Part of a small language model's weights: 11817 steps.
MLP neurons of a small language model. Each row is named by its layer, matrix (gate and up: input weights; down: output weights) and neuron, and shows model dimensions 48-175. Each number is 200 + 40 x the weight over its row's rms, rounded and kept within 0 to 999. A neuron's up and down rows have the sign that makes its largest values positive.
After each neuron's rows, "fires on" lists the tokens most often at its 100 highest values on Wikipedia text that the model never trained on.

L2.gate846,224,271,230,157,192,213,233,212,266,255,242,206,210,178,243,144,165,203,186,151,223,202,149,265,174,235,254,167,222,235,190,163,228,180,163,262,252,200,221,152,245,191,94,244,166,173,242,252,182,153,154,209,97,128,185,308,222,230,196,218,227,217,293,220,226,201,252,160,217,240,231,199,163,324,192,258,214,258,245,223,209,158,207,199,156,216,224,187,135,192,190,174,155,158,265,183,209,243,173,150,221,170,199,191,228,182,145,228,250,272,293,164,177,147,198,153,198,211,202,214,180,228,139,247,217,188,186,144
L2.up846,175,192,202,224,241,240,210,262,201,156,207,214,210,166,190,89,289,183,194,158,198,181,234,209,164,217,235,153,273,312,205,175,211,231,272,225,185,165,240,205,168,223,216,150,98,181,221,199,140,210,164,219,161,164,190,248,248,204,197,198,223,211,218,168,191,216,151,163,189,185,226,214,228,186,122,240,168,221,239,183,193,177,155,187,223,260,236,194,159,183,233,178,221,224,225,255,196,219,245,193,180,249,251,241,217,226,190,185,208,234,202,235,193,180,228,174,122,198,237,220,251,222,197,251,169,223,127,220
L2.down846,174,266,216,181,231,185,291,228,213,190,324,230,201,186,233,141,315,217,245,179,231,199,151,183,157,223,251,202,219,193,219,162,171,228,212,178,231,212,161,187,232,212,172,265,190,150,173,168,185,214,190,206,203,127,185,247,153,139,160,229,163,281,243,142,262,173,229,199,166,174,212,182,143,258,152,265,208,266,202,185,220,188,199,197,167,248,249,203,177,174,200,158,198,202,262,159,177,178,256,191,335,213,252,214,183,202,160,217,269,204,176,199,205,136,190,197,163,148,211,219,255,236,219,181,246,163,176,199
fires on: "9", "1", " is"

L8.gate474,210,233,179,202,226,183,121,193,236,225,177,214,272,144,163,244,210,282,298,223,192,181,265,189,196,221,198,210,260,187,189,246,142,219,215,138,123,183,169,191,200,154,201,214,242,290,178,221,173,184,241,175,215,247,208,193,240,207,156,214,220,269,206,224,197,202,152,218,126,233,182,183,219,126,263,142,152,244,129,261,185,191,238,228,121,193,202,241,191,270,166,195,239,269,153,123,193,199,220,270,167,249,196,195,201,184,196,212,158,170,200,222,181,159,161,285,178,157,242,169,106,175,211,205,232,207,172,186
L8.up474,244,209,228,153,196,181,164,189,187,246,174,159,184,86,221,262,218,184,227,257,159,169,199,229,152,203,184,186,240,250,151,201,222,206,180,269,212,189,192,219,226,101,160,189,255,194,195,190,199,220,197,255,288,193,207,229,256,170,141,215,234,254,224,164,166,227,188,166,153,137,267,199,135,211,175,205,239,192,228,226,203,151,208,194,173,240,169,181,156,182,256,133,229,194,205,193,148,198,217,220,185,199,160,146,231,231,235,181,218,284,209,179,157,187,238,241,174,190,139,228,170,174,185,219,245,221,174,195
L8.down474,215,270,192,213,214,122,230,179,251,198,156,281,196,175,105,217,215,259,233,186,218,248,166,141,241,156,235,231,248,180,259,206,156,218,230,149,165,199,179,211,158,206,240,187,191,146,214,171,128,182,165,187,187,228,233,215,191,265,193,219,191,192,238,219,245,211,236,236,218,241,172,195,221,112,257,154,134,198,183,121,264,181,214,173,180,206,175,197,222,263,200,240,178,267,266,139,197,159,186,214,175,239,237,192,251,215,223,210,194,154,176,242,249,193,172,227,195,153,229,173,126,134,199,183,179,121,156,204
fires on: "4", "8", "9", "3", "7"

L2.gate108,185,252,163,157,185,131,229,191,255,243,191,207,233,154,197,223,201,252,228,174,143,174,234,200,141,157,228,163,196,205,135,211,219,250,248,119,194,153,204,232,228,195,151,220,188,293,142,230,169,177,207,139,228,192,244,216,170,213,209,202,141,205,202,243,222,227,215,193,166,204,106,251,224,165,133,172,223,162,213,232,235,189,153,221,173,172,147,201,166,209,136,136,194,197,218,227,179,141,176,260,140,156,232,228,201,169,97,246,235,224,228,223,195,203,113,170,166,178,168,293,179,207,222,226,286,241,205,186
L2.up108,172,180,268,170,210,178,165,145,182,244,254,177,223,220,134,218,182,193,180,244,183,202,336,175,197,190,233,170,224,158,189,210,203,254,182,210,144,257,191,167,170,120,210,157,199,159,234,217,202,273,164,197,144,190,164,236,210,197,202,231,217,161,167,206,232,204,273,174,218,193,260,195,153,223,111,245,217,191,203,130,194,238,202,161,254,243,247,228,223,178,176,191,249,86,266,193,228,215,175,160,249,239,256,192,206,168,248,173,169,245,261,196,158,172,153,272,148,200,236,172,112,169,171,140,208,136,197,209
L2.down108,235,179,190,129,206,223,249,188,237,288,268,239,226,272,214,196,192,223,131,209,143,227,303,207,199,222,177,301,195,152,106,213,228,228,220,180,199,245,209,241,227,194,198,155,163,184,165,219,178,246,136,144,227,170,257,141,244,140,220,244,217,251,233,241,220,154,250,225,195,161,176,219,131,210,137,154,228,178,167,202,264,231,178,183,178,201,279,212,162,238,214,213,149,105,241,213,223,206,166,225,316,222,175,192,228,225,182,201,208,209,235,181,247,227,123,153,233,140,152,273,155,181,191,200,251,23,231,175
fires on: " &", "6", "5", "3"

L13.gate160,210,243,170,205,231,279,195,193,182,238,216,156,238,217,177,228,208,146,200,175,188,227,192,249,225,170,221,196,188,152,202,177,180,163,230,225,247,211,180,169,190,215,165,251,221,227,215,178,206,181,172,167,186,195,256,232,253,198,177,245,158,215,295,234,210,173,184,184,200,207,180,191,210,229,191,206,189,113,221,207,275,143,119,230,186,179,196,213,160,214,245,190,160,144,249,215,113,209,291,189,204,237,252,206,269,220,261,219,189,163,260,152,170,170,277,219,238,141,215,234,150,259,151,85,223,160,282,110
L13.up160,232,182,159,225,166,148,206,326,180,204,192,144,203,219,153,218,183,190,251,227,127,209,249,176,186,240,230,219,173,121,196,168,174,225,224,251,252,180,221,211,179,161,225,170,179,164,188,240,243,166,185,218,169,133,172,240,202,243,240,183,171,232,243,209,169,204,215,170,172,166,234,196,234,183,204,276,191,145,190,176,228,226,197,216,220,133,184,216,131,168,107,133,233,222,139,248,168,251,190,188,202,224,242,263,148,188,218,249,187,168,273,253,233,171,245,182,126,135,170,241,163,264,214,130,248,211,199,141
L13.down160,157,187,200,158,131,97,221,269,107,241,141,217,133,139,168,188,201,253,189,200,123,161,211,214,121,249,275,164,186,179,192,178,241,240,143,261,139,228,202,134,139,208,232,242,149,175,167,168,187,171,233,239,191,213,196,176,202,166,250,217,197,216,206,194,164,220,184,234,129,194,182,192,256,196,212,200,163,231,138,238,168,150,243,174,243,231,236,211,188,150,206,266,223,257,210,220,211,170,171,262,223,151,209,185,258,200,222,154,178,179,177,203,222,207,164,173,188,150,193,194,237,234,254,195,216,213,188,236
fires on: ")", " in", ",", "9", " is"

L2.gate752,196,170,252,142,206,153,265,223,184,215,172,209,244,269,235,198,203,243,241,153,177,206,198,185,194,217,218,227,259,215,137,194,233,158,200,193,224,196,228,219,224,149,142,209,230,210,244,275,157,140,172,205,212,181,205,198,213,216,191,185,137,228,237,167,255,117,232,150,211,166,158,197,85,213,180,144,215,199,217,164,236,207,182,219,166,199,216,152,115,168,191,182,168,193,200,136,254,226,175,273,219,344,170,274,267,152,185,175,170,187,217,214,168,182,175,167,249,124,193,213,179,113,196,229,215,162,202,160
L2.up752,212,216,195,212,262,209,212,230,242,229,260,181,243,193,189,159,179,214,189,209,233,213,155,184,147,189,212,223,201,116,241,237,159,219,112,207,162,176,209,173,163,205,165,167,259,188,137,302,212,189,264,168,192,171,225,184,190,138,257,161,167,203,220,218,232,245,241,252,226,227,155,210,186,272,199,112,269,179,188,185,225,278,264,261,168,141,171,191,177,183,294,307,154,253,183,213,160,209,188,214,209,215,209,152,216,313,234,155,120,165,218,177,218,175,244,217,162,174,185,201,164,220,201,166,281,174,193,245
L2.down752,210,213,174,151,225,174,145,239,201,258,252,137,257,178,151,215,165,146,196,157,280,211,131,207,175,170,205,187,179,151,250,244,211,224,148,159,204,158,180,172,193,220,187,196,253,174,169,250,222,197,215,226,146,130,263,229,209,182,197,151,213,184,314,194,251,212,252,219,284,219,156,166,137,302,161,140,232,173,181,189,214,274,202,213,164,187,160,245,138,181,272,296,171,251,141,193,205,231,164,246,311,245,198,163,223,338,251,201,129,195,212,161,304,192,254,238,151,169,202,234,151,230,213,142,203,87,191,248
fires on: ",", "),", "3", "5"

L2.gate567,135,299,233,203,223,175,231,156,209,215,205,219,269,259,147,241,176,198,263,205,173,152,232,177,204,239,216,215,170,152,195,247,152,245,148,160,143,181,178,229,180,131,209,168,165,237,210,183,198,199,234,237,214,172,224,235,235,167,214,159,235,142,202,83,160,234,169,224,181,203,148,141,271,169,211,260,189,165,123,207,152,230,243,172,200,175,144,204,192,173,216,175,180,127,216,182,225,232,175,266,190,180,272,254,216,201,154,183,221,191,164,172,192,265,128,207,159,202,199,169,163,173,154,174,143,175,183,171
L2.up567,193,145,224,137,234,214,229,146,175,228,237,258,114,206,190,179,224,222,211,183,209,150,182,172,200,196,184,179,284,218,274,219,224,240,165,238,205,184,208,113,212,249,237,256,194,234,219,260,177,233,191,234,194,242,247,222,137,244,276,192,202,290,202,142,169,248,171,174,226,192,283,216,148,159,191,159,188,211,217,167,214,172,188,156,190,246,221,231,204,168,157,183,218,169,210,200,202,159,228,250,152,200,220,270,169,203,190,180,168,161,198,164,251,265,236,186,148,178,274,195,224,229,197,195,251,255,239,220
L2.down567,169,240,182,183,218,222,285,149,253,249,157,218,167,168,213,272,233,227,265,192,200,236,188,201,195,220,182,120,191,193,281,295,147,173,207,213,168,149,173,173,197,130,224,105,146,218,217,193,189,258,146,178,238,149,229,258,203,239,188,250,202,166,141,182,166,200,253,218,120,151,281,213,202,159,157,225,190,190,173,190,153,191,230,175,168,247,204,188,172,277,199,78,127,187,241,183,166,229,161,226,273,141,230,237,164,197,199,171,187,200,163,139,107,174,242,227,155,177,160,202,181,179,205,229,226,158,243,228
fires on: "7", "1", "4", " or", "8", "-"

L8.gate671,174,305,254,184,217,129,202,166,213,254,179,217,176,191,95,207,196,196,286,255,153,194,217,204,262,206,184,202,241,202,171,226,179,249,175,176,190,221,186,168,184,164,232,168,199,255,224,220,234,171,198,166,296,96,192,256,198,221,206,226,230,266,163,176,173,189,256,237,183,177,178,183,228,197,163,145,214,169,146,206,228,203,232,216,168,179,174,123,204,292,168,259,177,230,281,164,210,124,238,159,217,240,182,276,208,201,136,128,172,184,250,180,173,184,189,212,228,152,182,181,105,190,225,232,250,152,177,238
L8.up671,229,176,170,199,212,195,195,141,176,155,243,119,230,205,241,111,235,149,155,196,205,228,269,218,218,226,167,195,171,156,187,127,274,240,233,210,262,152,187,202,179,173,126,197,179,216,193,156,175,214,198,183,190,154,124,227,178,189,197,235,229,107,243,182,225,182,179,151,197,177,214,212,173,220,212,220,234,284,212,196,164,203,250,170,207,164,224,198,119,145,143,130,183,205,116,201,196,216,201,143,251,207,191,232,179,216,193,208,172,199,185,123,188,102,246,227,92,180,169,204,164,205,209,188,186,207,176,221
L8.down671,198,184,192,246,174,134,209,168,239,201,134,243,213,189,170,294,188,249,199,235,166,308,209,129,145,182,189,258,253,183,206,287,184,166,218,149,234,196,195,130,194,204,205,249,193,253,156,169,160,260,220,219,210,206,267,222,231,196,168,181,170,255,190,166,197,205,164,230,161,267,139,169,186,261,242,186,180,238,170,200,253,228,214,201,166,237,210,213,228,221,233,220,318,267,295,169,245,217,222,148,86,246,202,306,258,204,276,195,159,239,200,194,306,225,231,185,219,162,196,168,118,232,218,159,208,166,150,166
fires on: "8", "7", "6", "5", "9"

L2.gate811,166,303,176,212,172,223,197,222,197,180,170,227,176,219,223,218,200,162,218,232,235,161,223,242,263,175,196,214,200,243,207,182,196,191,270,207,197,257,175,208,174,203,218,218,218,212,164,173,182,184,204,201,151,173,209,228,205,212,179,181,181,170,241,200,227,182,105,180,237,240,175,121,100,227,246,170,137,177,170,220,190,235,231,168,200,218,90,179,160,146,196,204,168,240,171,186,162,192,179,253,238,182,185,237,218,160,273,202,276,240,209,265,203,192,150,177,205,247,246,254,210,178,184,206,186,174,173,178
L2.up811,192,228,177,101,201,210,233,212,198,214,219,163,226,219,203,144,169,194,255,214,189,192,198,133,226,249,243,130,199,193,200,147,292,196,241,168,192,145,199,201,196,331,164,236,137,188,200,218,126,231,166,197,152,170,229,226,191,209,211,170,198,175,211,225,190,285,150,170,148,275,239,254,190,193,216,208,212,236,252,143,235,179,197,224,306,227,260,196,187,199,98,171,246,209,202,217,171,200,152,243,205,166,227,226,120,189,150,225,217,225,231,230,283,176,189,176,199,171,196,280,195,185,140,226,169,181,198,266
L2.down811,212,219,276,228,230,198,221,157,198,264,296,186,344,207,138,199,211,193,228,154,189,182,186,175,211,280,184,158,225,216,213,181,159,247,176,140,195,212,225,170,222,184,206,204,136,166,251,165,253,205,174,199,277,224,230,196,234,241,178,233,156,266,110,259,249,246,336,193,121,196,214,280,240,157,194,270,242,191,304,161,165,158,178,242,222,221,240,191,236,254,208,203,249,210,306,199,211,175,192,162,262,190,217,185,126,168,161,157,191,194,192,191,153,144,204,240,173,168,216,155,209,190,213,222,195,231,244,145
fires on: "8", "9", "1", ",", "7", "ite"

L2.gate666,255,222,206,166,227,214,242,157,204,186,168,188,188,255,196,133,269,221,234,194,195,195,209,199,257,189,182,187,187,214,223,251,228,162,273,172,308,164,221,226,168,210,220,132,218,96,132,308,177,238,212,263,278,188,172,198,228,133,207,164,136,179,204,211,215,210,167,212,161,101,219,162,163,179,199,180,136,206,195,236,154,193,243,167,204,161,142,236,207,224,284,106,218,247,215,239,155,210,290,249,196,163,173,261,239,223,203,167,246,230,208,122,225,219,154,99,203,168,226,133,247,229,164,196,193,224,215,198
L2.up666,170,210,228,226,220,183,211,203,168,136,179,267,190,275,164,257,235,179,225,155,228,148,175,252,173,224,145,167,129,191,220,164,235,226,191,180,195,210,123,192,233,185,208,199,272,166,196,199,164,208,213,213,154,245,187,157,158,204,143,159,152,209,146,196,124,189,134,256,162,256,172,183,218,238,274,235,195,212,214,256,174,212,260,144,184,172,195,249,272,188,217,175,235,204,193,167,216,187,220,173,192,221,216,243,178,210,228,121,154,198,169,199,218,242,78,242,232,205,217,181,168,237,188,167,276,199,190,193
L2.down666,127,153,166,195,192,203,193,267,210,172,196,234,236,150,188,206,94,195,135,193,210,212,233,228,185,176,221,195,175,200,183,172,160,176,157,222,64,221,219,166,272,193,172,240,147,266,264,166,215,183,235,118,171,233,234,260,205,199,138,186,288,189,238,210,186,192,198,244,282,274,170,253,256,262,175,254,244,174,223,154,229,169,160,245,222,244,187,244,221,185,146,290,178,251,177,154,188,204,96,151,123,249,275,161,182,176,196,259,137,225,135,232,192,174,227,253,169,189,207,252,181,179,233,206,184,236,196,213
fires on: "1", "7", "9", "4", "6", "all"

L6.gate327,258,244,203,186,208,209,167,229,175,277,222,200,247,245,234,198,193,205,203,196,248,170,273,264,205,229,195,238,234,258,103,163,174,174,172,227,228,261,162,242,205,161,169,231,120,189,270,197,221,311,174,213,188,229,225,207,117,212,198,171,240,284,307,193,252,150,185,187,176,225,173,189,237,187,218,216,195,202,216,193,250,148,211,240,197,152,198,166,169,198,242,192,181,193,185,134,132,208,242,230,247,249,290,187,230,253,212,213,202,196,245,242,210,250,203,137,234,159,236,74,213,150,160,173,212,200,271,201
L6.up327,228,166,260,242,209,195,111,161,185,208,242,233,221,151,186,221,186,166,196,156,142,189,256,208,167,238,183,208,209,258,136,208,278,196,223,229,257,242,166,200,175,199,176,217,146,263,213,176,176,201,173,180,211,184,206,230,222,167,236,142,230,285,234,164,202,162,305,180,165,140,204,203,264,152,141,179,190,230,216,193,229,208,197,205,238,240,158,232,198,184,236,185,215,171,201,134,177,228,245,253,209,220,258,222,175,249,205,186,173,235,194,263,212,245,131,190,200,250,123,168,251,137,250,230,227,127,280,193
L6.down327,153,209,214,270,262,134,183,177,170,181,227,225,192,182,174,205,196,214,159,174,184,225,194,181,178,157,131,176,228,188,218,207,291,243,238,216,227,214,183,177,245,191,161,177,205,248,166,125,169,195,211,191,246,156,218,194,243,161,252,212,202,270,160,150,162,199,208,146,163,172,241,222,226,138,156,150,221,237,210,216,172,209,227,190,221,269,152,250,244,172,186,215,204,190,167,145,189,276,208,255,203,156,186,197,159,226,200,183,178,208,212,230,244,260,124,210,205,259,196,227,215,174,257,224,197,72,207,240
fires on: " No", " Ri", " Vol", " |", "Po", "):"

L2.gate530,143,189,162,162,204,191,221,163,183,204,243,227,199,235,174,176,198,246,151,230,242,226,252,205,234,252,206,202,197,180,163,152,242,142,227,212,247,175,166,193,148,247,146,159,181,220,261,238,186,260,166,234,235,262,256,195,207,207,193,171,129,233,269,190,273,150,140,258,159,186,191,231,167,204,190,182,250,188,184,212,236,174,301,221,229,153,226,169,237,179,91,162,205,138,213,234,152,158,248,266,175,204,199,138,234,188,198,279,289,205,228,264,221,161,184,147,166,169,231,210,183,248,194,206,247,179,201,166
L2.up530,176,176,200,192,172,234,172,154,155,150,157,148,165,249,130,144,212,221,205,214,216,208,188,197,225,268,156,221,177,271,199,113,261,221,189,179,209,181,179,177,170,261,199,181,123,186,140,139,213,164,231,167,187,218,244,160,145,240,188,206,197,188,162,170,128,229,137,239,135,219,292,217,207,202,185,241,199,133,217,194,245,129,253,183,248,186,189,222,276,111,159,254,240,194,186,227,219,140,143,177,191,235,197,185,173,246,131,216,246,158,219,280,258,193,187,229,254,232,163,209,231,275,189,139,182,177,224,214
L2.down530,213,164,218,208,237,185,186,210,192,151,167,152,172,184,217,179,213,184,221,171,193,226,211,216,152,202,177,186,153,220,194,207,206,217,174,176,138,193,187,222,216,185,264,211,161,180,158,151,215,164,209,195,210,158,133,172,201,166,213,231,248,192,81,206,131,235,194,180,276,196,240,179,242,241,215,215,160,177,206,218,178,198,114,152,240,259,206,236,179,165,250,281,223,254,192,184,227,197,85,139,47,186,195,240,146,217,191,120,170,189,153,196,330,234,218,235,223,238,166,198,203,168,242,141,168,326,207,197
fires on: "–", "6", "2", "0", "9"

L2.gate502,133,250,178,243,226,128,173,181,188,243,127,198,213,205,243,221,171,258,225,169,231,153,162,288,262,174,219,181,167,133,124,217,283,230,189,134,206,248,179,190,239,184,198,188,303,273,257,209,162,241,186,202,215,170,195,190,213,124,232,195,120,173,227,195,246,168,157,174,180,206,136,220,121,213,195,176,151,240,243,294,225,209,224,179,169,198,252,137,222,272,193,172,147,159,236,129,194,181,221,227,220,192,230,235,221,200,254,251,188,176,198,231,230,228,189,168,187,159,191,193,213,188,200,227,204,224,211,261
L2.up502,198,234,247,150,213,227,162,239,174,191,268,195,190,167,154,164,173,202,144,156,180,131,219,127,241,220,175,183,224,248,148,251,234,140,222,143,173,187,153,172,191,255,235,190,220,228,190,199,183,246,170,170,216,215,241,273,263,194,169,252,270,243,206,226,228,192,168,183,136,220,229,180,245,208,89,164,196,206,185,227,189,200,230,249,258,164,186,231,138,220,153,210,259,220,187,169,230,186,226,210,228,180,217,136,168,160,191,189,234,271,210,236,217,201,200,221,152,215,264,200,132,132,212,237,254,149,189,138
L2.down502,259,186,193,155,182,207,176,199,176,191,254,203,182,185,173,133,221,214,143,180,159,202,227,95,228,205,159,262,191,222,143,210,181,170,212,164,197,179,205,228,271,194,205,209,182,243,207,181,259,324,305,178,211,217,177,203,295,200,164,208,292,257,221,214,225,184,170,242,24,223,189,153,189,185,114,177,199,196,197,175,243,166,257,198,227,218,174,150,124,207,160,177,238,195,201,172,215,221,236,214,139,168,163,173,175,190,158,134,188,256,225,171,254,178,214,203,164,202,279,183,110,160,277,172,299,155,240,175
fires on: "9", "7", "6", "3", "8"

L2.gate226,186,180,211,166,163,260,275,137,232,176,222,116,222,224,139,131,244,131,169,187,217,158,233,196,236,181,156,192,181,194,174,156,264,169,184,243,216,239,206,189,260,222,180,232,167,119,151,167,226,197,138,162,186,184,231,191,177,241,199,212,132,138,243,164,178,172,228,197,237,137,165,239,156,155,204,185,154,248,208,284,149,212,275,187,141,193,161,172,173,230,160,197,180,229,169,213,229,257,225,288,242,167,218,195,265,176,274,223,270,215,213,171,147,181,209,129,203,215,152,250,169,101,189,281,185,115,225,199
L2.up226,125,182,268,204,212,206,251,219,160,187,182,240,234,246,219,214,121,234,213,162,215,154,230,148,259,283,177,199,177,238,216,168,245,213,211,235,208,231,193,167,238,146,230,166,216,156,235,174,200,200,184,153,138,183,212,155,199,212,132,190,189,186,159,227,241,161,171,192,140,204,226,199,217,235,251,163,238,236,182,237,197,152,192,66,252,78,240,207,229,188,215,232,233,221,268,217,197,139,219,192,226,234,108,201,214,206,169,227,205,285,210,238,178,205,194,245,198,234,189,207,139,125,277,245,245,181,194,189
L2.down226,177,254,211,212,197,187,149,200,165,189,117,244,226,123,140,207,124,222,235,259,199,211,228,221,223,233,163,203,170,249,161,248,251,242,203,260,209,246,182,237,195,161,269,169,252,207,135,265,176,203,254,233,157,203,188,234,214,235,163,188,243,195,180,233,217,132,205,185,161,225,188,152,219,270,226,165,155,242,146,196,213,127,134,185,166,175,218,244,215,146,166,155,210,257,299,180,125,184,164,148,223,175,193,164,196,222,106,231,204,245,169,234,182,221,227,226,213,226,226,230,234,244,256,126,184,233,260,188
fires on: "9", "8", "6"

L2.gate292,216,229,208,112,200,186,184,186,173,188,294,216,238,158,220,251,216,171,256,180,209,163,130,247,213,222,229,189,257,145,209,250,210,196,173,200,253,244,270,219,255,160,130,237,203,232,165,192,167,120,152,172,106,172,126,197,214,248,276,175,240,153,224,218,254,212,264,209,274,174,221,283,194,215,146,224,204,221,177,229,271,229,237,221,170,119,125,180,175,186,204,137,202,123,203,156,193,191,171,229,173,205,173,146,301,182,198,218,189,210,200,154,202,230,158,145,145,109,214,225,218,200,172,153,250,211,204,131
L2.up292,187,241,188,191,241,200,305,159,235,248,235,201,222,137,121,212,172,215,194,248,152,194,186,216,207,164,211,174,217,161,178,219,168,179,132,232,210,256,114,204,178,215,261,184,203,250,163,218,234,284,217,162,232,203,217,183,187,197,237,242,127,232,167,103,144,227,187,189,175,212,140,206,178,179,263,146,255,172,263,176,235,211,247,203,183,204,188,195,230,256,202,218,144,151,245,226,191,218,210,199,191,153,212,209,231,302,211,178,164,179,248,202,183,223,178,216,276,172,245,214,163,150,194,160,194,210,144,243
L2.down292,169,202,159,206,183,165,168,205,238,237,166,222,211,254,217,272,159,145,157,206,190,243,181,254,144,136,191,191,211,245,232,263,202,240,218,248,251,245,268,216,192,156,153,190,204,164,198,202,214,177,178,151,182,184,199,190,281,221,278,154,188,131,138,211,196,185,242,156,230,156,204,215,190,199,213,168,229,160,141,185,214,190,168,182,184,148,169,204,175,186,209,230,246,204,195,159,280,166,164,195,299,197,252,196,238,198,211,165,199,236,232,145,125,274,237,160,231,187,189,202,174,173,226,259,138,44,218,202
fires on: "0", ",", ":", "),", "5"

L6.gate518,217,133,266,187,204,160,301,107,222,186,197,221,196,232,184,178,205,230,267,263,223,244,235,194,238,249,184,222,251,187,218,263,247,188,161,216,210,250,248,217,142,154,254,180,274,229,174,266,204,267,250,202,218,246,155,287,187,154,205,218,230,207,192,218,221,203,177,219,174,242,224,242,170,206,134,230,183,209,205,192,188,176,252,201,118,122,182,212,126,231,242,226,199,265,176,236,200,177,213,146,200,191,168,223,177,165,101,155,243,186,232,200,243,212,189,200,128,202,231,129,162,176,204,205,245,184,202,205
L6.up518,203,251,202,207,219,209,156,183,272,162,185,191,182,223,176,188,122,257,224,216,138,194,201,228,222,208,191,199,172,218,185,194,175,266,116,224,167,193,241,209,208,121,219,188,246,161,221,185,223,218,185,168,247,80,197,210,212,226,154,215,165,178,233,214,147,211,220,203,202,173,215,207,218,220,262,261,207,272,199,211,241,202,231,190,187,265,255,158,242,222,213,154,257,220,264,150,160,115,216,176,182,249,259,209,204,198,252,310,188,237,235,207,201,181,160,286,188,180,170,199,238,163,145,163,215,187,194,218
L6.down518,192,171,175,272,150,246,216,189,186,194,240,257,217,194,213,241,119,226,151,194,192,221,196,225,150,204,198,165,226,222,200,152,269,239,174,231,212,222,178,247,181,178,226,204,162,229,198,220,203,171,169,236,185,211,298,257,228,184,195,269,223,151,246,163,158,197,181,195,306,169,187,190,273,227,221,174,155,137,185,171,278,238,220,128,174,240,161,144,99,206,194,218,202,224,226,157,223,249,204,275,123,244,239,189,209,200,262,253,144,198,183,240,273,212,200,212,128,168,179,216,137,227,204,143,259,103,193,180
fires on: "6", "5", "7", "9", "1", "2"

L2.gate479,230,252,169,140,188,205,183,205,191,158,194,268,210,238,250,216,159,136,271,238,222,182,149,176,177,200,252,191,189,238,208,194,204,157,166,195,178,240,197,189,186,158,178,221,163,230,225,193,240,203,248,131,153,263,177,246,164,158,203,216,157,90,168,182,228,199,233,191,222,211,181,236,177,198,143,257,173,230,151,192,255,246,270,166,223,200,199,174,200,165,185,180,233,144,226,143,230,210,165,266,252,196,129,156,222,293,188,153,148,257,177,262,170,166,132,116,177,222,183,226,186,182,232,202,222,188,164,218
L2.up479,298,311,227,139,144,231,283,109,165,189,247,208,227,210,182,220,195,191,238,207,196,212,169,263,216,235,181,223,162,162,210,222,190,182,198,199,163,140,191,133,136,200,171,208,195,258,257,268,164,256,195,206,166,210,223,248,123,186,242,210,189,244,198,185,275,196,249,203,265,190,204,183,179,192,265,161,246,179,200,224,169,134,219,226,160,147,181,218,140,147,165,208,114,173,221,282,207,254,215,215,213,81,210,202,271,169,229,145,224,218,273,199,217,189,141,145,172,137,255,224,158,181,210,223,276,221,234,173
L2.down479,168,223,202,193,228,153,167,233,276,224,170,143,233,223,273,246,170,239,137,168,221,300,168,170,172,172,209,221,168,239,133,252,185,194,183,230,272,181,242,198,187,165,211,192,232,196,199,189,244,111,203,198,174,258,194,150,151,174,216,194,227,155,143,222,195,241,229,181,223,193,202,160,220,174,169,206,155,183,157,180,237,273,200,178,239,260,207,203,239,194,187,230,290,196,189,172,250,183,152,191,466,260,162,188,204,246,205,214,138,237,159,214,174,239,214,179,215,200,192,260,209,210,235,250,176,91,170,166
fires on: ",", " but", "0", " there", " while", "."

L2.gate837,161,201,200,208,189,220,221,202,214,212,170,176,210,251,133,184,190,189,238,186,117,214,152,137,227,225,176,177,206,137,116,180,236,195,217,239,286,197,174,215,98,202,185,148,236,214,194,176,266,232,218,229,204,237,213,211,173,245,258,159,138,172,209,159,205,190,239,133,188,138,279,255,188,175,217,98,177,136,214,171,204,196,225,172,249,248,173,202,204,181,165,186,204,162,128,177,215,258,217,198,195,208,205,285,262,100,176,215,217,125,162,232,220,165,197,202,202,131,217,213,186,185,250,261,124,195,197,160
L2.up837,179,216,186,253,193,152,144,228,139,100,200,134,146,174,150,242,180,213,215,264,130,210,213,174,141,154,163,173,155,137,163,213,179,170,205,195,137,266,163,165,207,224,198,189,158,233,145,211,172,216,187,197,150,194,144,172,161,251,188,214,209,199,216,154,181,266,184,211,169,272,187,233,254,189,229,193,210,257,262,103,202,243,164,153,209,176,234,230,230,214,171,216,191,250,222,140,171,181,165,151,218,156,248,245,159,189,189,281,191,172,164,265,226,166,124,281,195,185,175,248,196,215,151,219,172,216,155,176
L2.down837,221,204,180,155,228,195,186,226,214,185,240,238,244,174,225,196,187,192,158,277,267,219,308,237,202,172,212,233,174,246,275,190,182,186,207,178,108,226,254,160,286,248,214,226,135,179,199,216,135,160,196,189,208,179,214,187,226,127,185,291,254,253,209,196,206,201,181,255,314,241,152,178,207,226,197,273,188,231,234,262,191,197,188,240,146,187,208,164,191,225,250,224,196,224,287,209,179,175,182,192,206,173,204,146,154,322,194,207,169,270,208,193,232,225,185,197,221,208,182,188,211,233,188,174,268,255,180,194
fires on: "8", "9", "7", "ious"